Part of a small language model's weights: 83.6M parameters, rotary positions.
MLP neurons of a small language model. Each row is named by its layer, matrix (gate and up: input weights) and neuron, and shows model dimensions 0-169. Each number is 500 + 25 x the weight over its row's rms, rounded and kept within 0 to 999. Numbers have three digits each. A neuron's up and down rows have the sign that makes its largest values positive.
A block is one neuron, or neurons of one layer that tend to fire together. Before each block is what it responds to, as a language model described it from the Wikipedia text at the highest values.

Parenthetical/aside openers. Punctuation that opens an aside or elaboration right after a complete noun phrase or clause, mostly opening parentheses and dashes, as in "Donald Gavin Kaiser (", "their sons –", "an unexpected source —".
L4.gate72:483500450518531445475517518489535554498461480489488564473481473500497469486539506512536496521508496497495550554506497516473518504505458470525507458466484461478484514447561505538525509473509477541468468492484475484475500503519493483531475506492514497484517512483484530530518493522517528504482509521483481485498480477513521496516492529460488486490494496469471527496511533527426455505511517456481477493528474498483522538502455517433491500467531486471525498504518516490482522486513514476507479477491522486503503519
L4.up72:487488522533515519473536507505479528558487454518501488532522495514507547476554483503488491515442459511524493517498515499495553533489493492487477487537529481512534516462521502528467510481488514498479501494536485529505472530485521539577470495468452490511511488501435513538454552472486512498497506528463505508476493521501468506513525503511475483524497419432457533504477491501490520510540487510535503474476469528494520516524516511514461493501491484519511484504512460480526505509500511512503489481453537469537484457
L4.gate902:532522479514507508452523525512480468495495530498484521504526485520484481498482494492515498477478455508522449543511465467532507508490467474520454508477512528549451490506473447489519497517538491502504461521497470495515473488491489506541513556504467511561516505488444509499498504511531466488503517528517488512445490507512500514455496506550494465471476511496461516506480482493486479506509516543518493472462472488506475505482498514508517474487484531499497461497493550491537479513452501496533499468487479509572494488
L4.up902:506516482503525513444533537535517557523463461509472533506470522512514537510475475503448515458470417515517464560530540527442502513491468487478477507502506508507457488474470496496495540498477461469481482516512470473497509505522466517494543544473513484530489496484444506480556502479486489525521498516496516502475494503468510510482522500464531524535516475483504455471550506481469508544491498495470512496480465479513488498477458499501541493473500495460499484493480504530522538516477491501509439505493484523552524550
L4.gate2335:488534492473475504458517472519455487526490478507468464533543499497526498499531506496496506507504472493483511491486457515502520443489512521489507487535514491496480475510462509512514514515534564486528469500518491422502512493493547529518493492471487517528523518495523539512518534509462473505532499503532451489529496524520518471499506520478469489527551551525478535524539537443466517517508479536470500521502488499496541522493545525493488498484524536468492493484536506478504488527480474461518480477485476531509478480
L4.up2335:491513519522490521468513477503538498493517479493514477481520534490531521574481541534487506461458493507499521499454475466532469476514468474540535515471567527472479517523506505513490545499453466510474488458525523463462503543502524557532528548485483518514485516483473461483506480501502488493517496499500524511473463523483495503480519530458494497505478490495496493476492527516485491480549501500533490510522521505489522483480522551480488479510513560488508479463507511540539496497484452515517488494513498525513499516
L4.gate2630:499494488529516514529489503493499547442534505485506527467433536528497492492474542521510487479483517470469535497486525502502500528463518519499506472538523442487459543539472511497509563519487512509515497510459506493488510486515498529519469526527491498520514521469489532549488440540482545484557501501507509556506525497480477480494491557482549514509444490501527490453510484468512483569514502496503494487536502493539516524470519538526501496492495502560462504473457537486495516498524484481525456478548494487499489522
L4.up2630:500531442482527512486473545493521516485530504488470503489454535498485512489536550498485502478510500486477517509517502490469490486497500470471516485538511479499510507450535478472517518511544481488532480518510453494502529549529537525521507499501471501483492513506496469441489520491518492505507515529500511483498460537468492469449487482489499486471471538504508489503503558516503513510501529466500512489533515530498482510480498512496488449449501488501512527455452505494513501501450520556480454452514485498525467497

Section heading closers. Closing == or === markers ending Wikipedia section headings such as ==Career==, ==Early life and education==, ==History==, plus weaker hits on table cell separators and line breaks.
L4.gate75:495459467503500495469443492510501542482470488478486504492571506503442481513475501484442484545519460516525470552550494492529508499517504465502496528535493463517472518545505463472475461518518503492487540526491509483522503498500494446510509505490482515497514488506478501480468514522502497509537514471482483427462462447527502539478466503485508505489493525501504479506506507514462550510475483501497486509497527538508505490488534526485513523457544509473480476503524527543489520510483490506491482527523490494514535450
L4.up75:522486446490499513488503479501499506496479449504509513523497445533518451522503451521517470512466522509485541477511463511494510530472509488485513560503464521495585498522478516492466515511539542476471511515450526539544486513487508532460490519486480517490480500503500483463520510503518512513476543491458485490494463500507510557541491496497547510478510520484498514477526514546498521452545501500473521500503466474477451499480511511518499545460479533517455516539477503511486480485532527526474508507500456484488514459
L4.gate1302:467513456485492485529496518537461526514466477484491483500512491490505501485482471436499518504513486535528460474506464503499502490497538505478509487552502515495518475556488501497538464517529509480497511502435493515534489494469462495537503501516504472449546493514504457451512512531538474440522519486485508513462445454508504511533500461464518524486408522548500501487527499520455518474498485499490510552502486504516465524514514548477543499430502527508478482512533479519467488503494497531514457474515470510486493492
L4.up1302:497486477476505497542473505495457506461469517445455482469506477487505496454500461462486526504547473510467486479545435493488521490516515518463499501532501530480488467574494507491515498531502534480455497479459491517528480517490473494542495490495512488469533487482472499447505524521536464480532497528506477509470483466516498531541479482485489498485441534555523497463530488500489502472493500524480530556487505506519485521487531534501527485447506520466475457511496451519493508488468491523540460460519477495501508451
L4.gate1669:547518536456532504489489489511491460491492535473504477460516540490504481485537507477523496513516523519468511474508499482518531496519497471472495520481537513443455456538533497498511532507480493467481530503473489472506486482487536473534484551463529498512488531501503517516474514500499432505501498474512482505534505468507535476483502515501457490514442534498515499513497501575463448510528506544504460526548502486491499534472496484470490518479480522509505498500497531497450458525494523518507475472505488473465510436
L4.up1669:492437478514520519493513527521454490471547488497531482491474473530491504538543514479512522498487468517474521463509515439529493487470497481509516489541507539545486512494458488498494482488511473527478511489438510459531470508457468494522536477485485480487522500474545471477476494544487479512522498513465514527463507496533463531534458494509485446530498537515530467504513518507473475557508543487488491493511505507516466502494499478473502536468480488545490439505504511528488519498483500479474446485493535509512504480
L4.gate2522:500485522506516504506509490519465538539498485452489498463490491554531510507501511503547501457484462528476517489518484516487508476501498521483486502532513500504480491474530502539458502508514467510510510449464513492468499507530503493522501518485489517477487517532498465510474481523502503500521521508529515507465488481503500531520503539472461491509472520505506464494469510536497483546493504534507441483554531535518516480474525503549522499505524491485460459529480506476478499499481505533512470509494472452481524459
L4.up2522:501471577483506467473475494535481492505517478496504498523581534456534484496515546503460512497520490507521482500503489498504511478502541548498525526491501508470506467510556467490511509524507464489527502522446545505573511504477485506521506468495536463455508524473531512437492500502503510530487514483501498528482477498474485485446541478509479512471535508523499522524468499481477526467465472493507492482538476545525509518489501498483505525504515503503443502474522482532464480478477492526501483429480485499479468496

Appositive comma after names. Commas (sometimes "as" or "is") right after a name or noun phrase, opening an appositive or relative clause, e.g. "Veach, who", "GOES-2, known as".
L5.gate700:495554515500527517480530525499514497502453475514527516527530513522496457504510501436460509510456452482499504483547483486527481500483511487450474505544480516473479486490472506486494522525516502506524460447494487456508497466452499544530497532520518509555485479498455527501516492504544469543493486471506470486446555480517526539481471495501512503500493526514534505473517445466516440526508499505507511494482446503494484487481514497541550532476513527485483452545462473519490499486475441494499470501483469493514476529
L5.up700:476551509475549507520546524532506486516483544554519508499538506499495507508456492478436497521523480527522514541535491480487475443475482491462500509466487520477481505472505472502479507500502522514525468460506466499496509503476503523534564534537452502478526493494495534483539476478480533517535498500524505501464496508535518519504517500461517528513465504509465501452524478499477518502530509498519552498456481482501497510527461476498527491476461527493505469499454462510492512475471487487495515494442480479535478526
L5.gate1355:465517474490544510482515504471501500493516503490520540469526504496509491499481518511500451497529519516480511488465506503485468479549491503475535487511528486524473520477502464466484495547488520506505487483519458498480521525498522510512521533500463561492475444479492480459517514515483529485524505491551545518464479491514479521476494498469556496500528489489513507506531504478489494505506501491548473527504494481483450539505471540532516534521499500524468502510493498492524483466498475519486534528483526502489484495
L5.up1355:496493498474549530504460517507496483518536529513534532490509491502535482494497484517490490485485514492462524491491507510514500473514499546492481522492484516469514518472488493501515522523496493550537492540502484457493507502492518516534529511491462451483488499468484484552491493492490505502490485492491504504462510498492479526455513482508501521482477496491492482507526472461478505481509479496505495490503479486531505514463486529505444505479485503534475413502494492508536525472504507485475532515498469488525538480

Section heading closers. Closing == or === markers ending wiki section headings such as ==History==, ===Description===, ==Awards==, plus table separator rows like |---|---|.
L3.gate55:462516518497486492520538448485448472563519518506488513487522482520493510501527510468510486538506476529480477512521533467529512430488526466498516493466522477493491479529476493529535454509499493501475521509512501498499464504529488508511485483532477513499501456519515481485483540548523527474504521516498490498467512525532477546497545501467505501463449506518454476494483519486509519451468503477486490536473507488523541551543537495495491491505442513504470512533527499496465435550454518511460524541493514516495496514
L3.up55:471553501518529505518522496516464510478473493513489500478514548514509490433465518481459516498511509504522473501509511519458538495472500511497493519478511492507539509514499491495482481525512473496521490499485526477502494508483444533491516526499491526511504503499532546555529513508538498508526495478519443539477563532503474463539566538483515534488550541540481515490534485493493486507477503527495446453520503515497472514522533501497517506499534520500523455440521527493521470539441479523510515490461524465481535506
L3.gate57:520462516518502502516517485512436496450517507533481575479553493492488468513510499487486491562474535553522508476486515522528540474506493485477505511491474499494475490496518520548491438465490462508514515482496505514529560523531537492520528508501533517482469482483540528529516518533512483493516495464518513493482515487469496498496480566499460483520509534478542492525474521511477498471523468494503487518521521548495489459497467500482522476479553525496509447490519501508466511484506478470484498509500496476489518488
L3.up57:531463497523522512517491437476471504511522485490500531493454533535513513521506517482521535448505538475495487509516481484532489494521502463483513530498507494554495464510546484530494515562545482501496510521481513486504524516536493489489486462492453494467504486504521536509519501512509490516504543519499496495487497498546515488489459515458463497490503478478506490511479525540492498498478512518522476497454512475477520482515503491510508459539488495506519518527500489530490487506495514509470482528507470468523551485
L3.gate734:500458529496513462536497474498496474520467493496505536484537505491537515484487464475487509482536498544514501482501504475490520487469506497469521502528483534482467492529494482522514496483526517482532529504467507475501502466443479489544530525504502505473519495481478507470491487494504481456524493512532502513509491468472513489515494486523507490492491564537474509507523520519540499481472480527474513579517500537474481521512520538538505484482532523503469488511525489502477493498533528506540502462487487501504462447
L3.up734:512510469527459512496466467502519503504473498467460517458488486496469513481543498469511496495584499510485506490538502482522529504521493500502460480505474495487476476547477508494536527489511530510493507550508507482495487501497459504515519498525520486478542521451533526503493504509485493473525472520526481534511487497512518517514485527501518511485448561568512484461469489514506478474465449495489483529522525527500464508534477520499496476468558495500512508533499460524499501505520517521504465494482478497497510447
L3.gate778:490542512527496487462489483531474533517504523533533424466498531503479487477469479488505521535477502551470483491522517527511490507509518553499469470534526482471529525509518514520501500512498465517487447560515495510523563529509509460510487494495476491447491485492523497503520492488540497421547491494490477430488526487472493523496519515500502500458499493471509501458481512467463465469480504531470505509513466488503513465455535491489528448499524486524460497470519532501472476501495534526535534534482510475538526468
L3.up778:427480489484482534501473459511505476475475535504506514527472516507463449514470508496496521481506479534529493488490519500536469480462460498491496555517521521518514466494525527487516502518491494505483515495492509465476526480507529495524519514468510497508544485508494505534506506515478475509506479431465543480475491451526479543515494531483468472514504472529532504463454448555488529506452510510510514524471522472513498455548490496531520498531545522499500501522517536498482506538521460503548499498480498537463483487
L3.gate1126:458495512522509530482503497503544488539484506464515527464539514474543458489506520471474477504513457519536500522540478518490462469480525479535498457503522501498481509538469508456500487507464458506519529510492503479521461482469480484469520515458511497497485486481487497484471483502525468474525498520514493483452510467468475508469528508498512465527477516465503500492500522523488473519495505503466454520514495515529510516493470520461545538482537494493455494440477500527466472560490490524511517469514479484475519497
L3.up1126:492510444454458491528494491526523515453477469498499491508504522488493478452477465515503495486527511490519516510488481482506475505503495459530523486490549504460535472495507503519493523507501469526477504537474474483533522527512499511507496548499509490565525533512490504515492526516517501569502478493464507508516530453484503479507481507524493521508502484543489502508577502518534450473538467501477528488487432521522516504464504489471481528521502494527507456523495516457513520523542524511478486492509493539473478557
L3.gate1637:458499483515475483522491483515510535492458523494538483504555506556499496509499508484519471518491552533534489484476483465519539485521526474508485531503495506455479475541517487498476460503512510499494515514500501498477467489493519477523499524535516504464552511523505493500505482542519485470491465473502470506506509448475508503515480509485455515472484495465515493499547508520497484487506482528489503548534458501552477474534485508479524511473548508459497511515549478520467463502458481508536512486506525520536538473
L3.up1637:491518467488510525466535518523515449537461552486494544530527518514524478438483464484546525515505469567493505504509493506471496550481533521494499497524494488491499460500514531516512534501473487524533511522525492498493504457448541505520525505475497512478521500533554487474479485485476488484523523511517534508513506497468523474493546485494536512509542536503458522515504501510472493483538511492526466535500507532508478502494490500496497510517484523469472479467495461493413503441501477518495473490498463460515520518
L3.gate1948:488488476509518488490471497505450526526498496473457473508512495562505481490481497534507470485521526513513502491462492458487518526483496509525497495514515528515533513520557500477493486539510488514512543534506505519531517487519500481525514478509475480466514526477553506470531471540518472517480472466510481457515462491487495555498487458528490515415505513480481504544538487468492472507482507507484519523530464462523496482499445510493540519505524513490460449460540497444447442509475473503513465522514492485489536528
L3.up1948:556514504450499474504482487505467503498514528550509510512522507472523535525485489508540508518484489500515503482528460458484496497485444485514494472490504468493496496555513500479459493485505451491490482512431492494554470525490529499466525542483472475496475519485439465504487503488501490488480496489499491476488480487537483492509476514540491488512504491499525458464499524509491496487483493487511481459512516526495541479479510525485519517485547503498520510543536515486514427464516502483517528487473518518482497548
L3.gate2475:472494502497503483437500461503499527516523486508545480540516495530502472471496442471493505500530463492502499506514498450500458523536499485478501492510480506434487500495520505540465484487483516483512527550435523524486539480503545524525514496473470504508530458468486487488505471518486466505485497481483462491477504465489543485528539487508516463502501512522502478511497477459487484497468479522461460546537525486501457513524468506498507488483508533522466506514481464458551507499450474471476469501492461481511491481
L3.up2475:485509481487543437512516481506557505508506525513533493483525459540508548530521509528456557504509509494499507491467475488500525489508522474563494525473477513521455455541480464508516515518505519514472520484483520510524504453481505508485506545489484500518486573525561500474530494512456438479524506505522516515506462492493544539512564538491500491509473488518475459559523498486484540510520510468508468496488477493517505496513466460492485557479508534537478494488530476480493503493493537477472510475505510474515481503

Subject-interrupting punctuation. Commas, dashes or parentheses right after a sentence's subject, before its verb, opening an appositive or aside, as in "Her father, Ernest", "The sixth officer, Moody".
L3.gate5:469493499516495536492510548481482480512483535438431500499526516499502502495524511504517509538535482516474502499502505504523502458515505480523487535527487503493517520517478477525478495523494500477456490454511481520457490490497503496556511489482501509485506524493491517542515513478486487518516448487536477529446507501541516518527485494500492532531496487500522513506545452501479517575521471512504533496480503493517501515488487502519502428484480535524507465533496466548532521495466492486502479467508457526526453470
L3.up5:489526496474511516504552496518476501544517507560515510499501499507487486513537523500452515526492417514478492535521499511475543481507449504510497520500521511474494559476478522514516527500495494487474503497534488530521503512507506526546513520501513488514515480473493480482518532503514493504480462492516472485476492465505515491488527528495466500513464512497484500483559462471516502543512528538491520479487477487483479503486445498508528458479519515508498468522460470545528512522464458492550461509497479494515497533
L3.gate428:487497475548517512510494511496543467510496482534480476511520494503521485512495473475500482461525474497504529557527464500504539511526461483484502498496531507501530487514453527495483540508485532482467476505494490529531533516476516572556518510498444492519502490505471456490512537484474453498524455494519454472493541483502531539494505500535505499486484513496504497489547477472468468519524508489518511516522482497504487460474479520540529509495482470508472453502481530522534547472466489499530495474483491503541516504
L3.up428:495521496526558502497517556520532514513511512505464497472558494482518508491468524483489495481498494492476507470494492523488488480470480490538489515456494468501457523476547489478517513535551499519513476519486481491529476499482480531487503526504470543522530471489452512519512511514502507511516498502503512499487477494522513491510500530552498495507485512509500520486537471471506468496520442501488521458480539538514488546525448497494478511487462525483517512504469494509483491508486460491495453477518480484530454513
L3.gate450:456531469502463501491513522504488464551475508479468470517513517543508506508492525498503493491460486539488468527511471468506532488486488493479506541523502533487501552536486482487497482543467508461487481491528538506521480495489506527515513514462506486523463514473486498514532516495510500536532428514521436495472480488495536509509479506494504510518490520493483500447558471457481500518531543542489510514494472511512478485453485507525507487520510548535456500452471475563534466483479517453511492477513506492515450495
L3.up450:511468508512482538548507504520447466474525499484530532510497509482495501522502502504504516521480510498521518542503479466543490466489509508479516510466502466518476520506465455485500536503480521492471504462522469460509460551508496491527534525513445488510527490437460524517537507476482516479538521456527478490520497468517525477496497520468508526481512511509510492498515526489483476478488543516544542448485499516467506511514488478495475457502441494516509478470482503538496526470468491495497535514537460497529491487
L3.gate1500:489473472499499462496483539453518518522511515523495476502507498528472503463494537528486505534516472519470486545527500504472529467497536521437477497498532532475555498530468515484477474518487499453520491467495505503535485516538508472490497491550511500475511500494511477502528537495488506503514469519526455483485501522519531517508565512467465521504480557502502549491545491473475515505540551459507504501476505520521510526471525482488537531476506512500473520476497478506522495439459511452441493499481487523496455498
L3.up1500:504500443468447519505488502491492527513525529480431492487532533466475461527496518491503493517583455534492515509478498453461560484480509495502495511488505507500486534509471503544484511497471483524488490510556497507491492509492532526548512509524544523536509495492471505519479521483462519538458524533503498514453470570524521513520474469504508498518500539504517505499495414481497478468494516506502506484535494507502512492474521490488498505494504492495504516501456463512517511550530466455519512490518534475505514465
L3.gate1859:485520503483556533514476542463508503504514480493479497539523497537514535502488507489493503526485471502501486515467484471555478507513500495500508532496470541496496547502479505450509495548512500445459483512490499504510476518483527504517495502533490529502495490557489436499501495476450528488507480528472470542455492501543488488518494455523455489516489497463490496500507526479474539515533495558534514523493469504484467519466484492505524504463482495572504501514521520507519496496510490459464446482542469470515520523
L3.up1859:487498524507543494499520481476507506501509468496484503507522500521483518529457493484514492513539472508491492485501475466524506501524468450420481552514491520503492500454493473519518516505479524506489459517472493549507497493527556507501459531510496518486484485495510505470505517503482459542500449519523496487487445499494511513520557470491461511480497456510513535478515481466458479509519507498485534480479465498451466473486514477500506496487495502451486467512476463517475449509478505474523478467486517510488505482
L3.gate2085:531505479441467530542517511471483475509475466462450499569512518498528509477520515477516525502490531495503480488503509493544493497505548477463491461542477506492500522502509503551465525534530540487464511444484538496478462501515507497520508475513493539474484502524472517493492503508504498496547487502487530501492492483539517558502439540470500506458490479527505529555463484493478499519533519513506501496451504483500456550510502534516520493527501476494463475530491500508490461500487513507482535453518512481500476503
L3.up2085:473449484451497492500474498495518477481512503524446505472476490516479485500504513532514473501525499487546556479519486524483530468494505541513490467545485509462496486486539499476513508478495556506496448491475497453490498511541489504494466486517529470476522486482492535502497515508489479487516507486496519492483518484543506498469521525488502512524463513526544477505471492453516538528490451483472492524537516510488524439499511502500470462477528531502524526498493469496481509468443514464511509442496464498514524505
L3.gate2393:502509485452467470512517514486469483497501503493496489518535484491495501493511504511487512514540499529504486549518455450499495498496503534508468544510492514510483492503475488471520542539507522511465558493501455530500495501492548493501501553450496480462512534486505504480511502467480495541504493505542465532458533467456517514506535498470490517505506576543464526499543492473480476503519526494500512521462499520520487528484460492530523503464466539533458533493452497507503535509506512432526478501514479486512508468
L3.up2393:457523522494546511509490547461550468521490498530477517520503459467468486448490545495490488480488500517495525484499511497478468515480465535538484500509507477487479538517514496482474517511448493503502529547508515475525511487500489533506539532496498514541509505476494481516516521522503517488510451459472550540492512505556511516558518506502488474486493526493549451498483489492536492530479512560513473475522513474476506501463523511513523517532468551539482557525480539555483450466481524489482493518471502504541502537
L3.gate2619:486513502455495472526476547520469498525476480533501497477496545511518536493500541499468490536558483508518530529506501481482524485507545505503521518485502504450499525444482533478495501512517502519522486484536515511528465514516474480545513528518447482528524477477490558488534519482501500490566443510529496500524567510497479480492511522522526496502476473468504520514530493499451512501498474461509484513488482467482554487484481509503506513517482520474532472482483492495470472489494442492482519505543461556514502510
L3.up2619:474532492468551505469528539534512504518495476495534480496522494487523479497525462548538474471548511453517500528484462443496518490470483496532497452511498499539500438528498475516486484488502517519522508506500456507546481501501504493528472484512449524467504491482507475470513485549480526483488525503503524500510540499538508468495523523523533527506525509556494519486476500489528488523476500489510508490500529470525530518510539510543498497551463507488518499520501517479504438456483527552469482510455478472537531494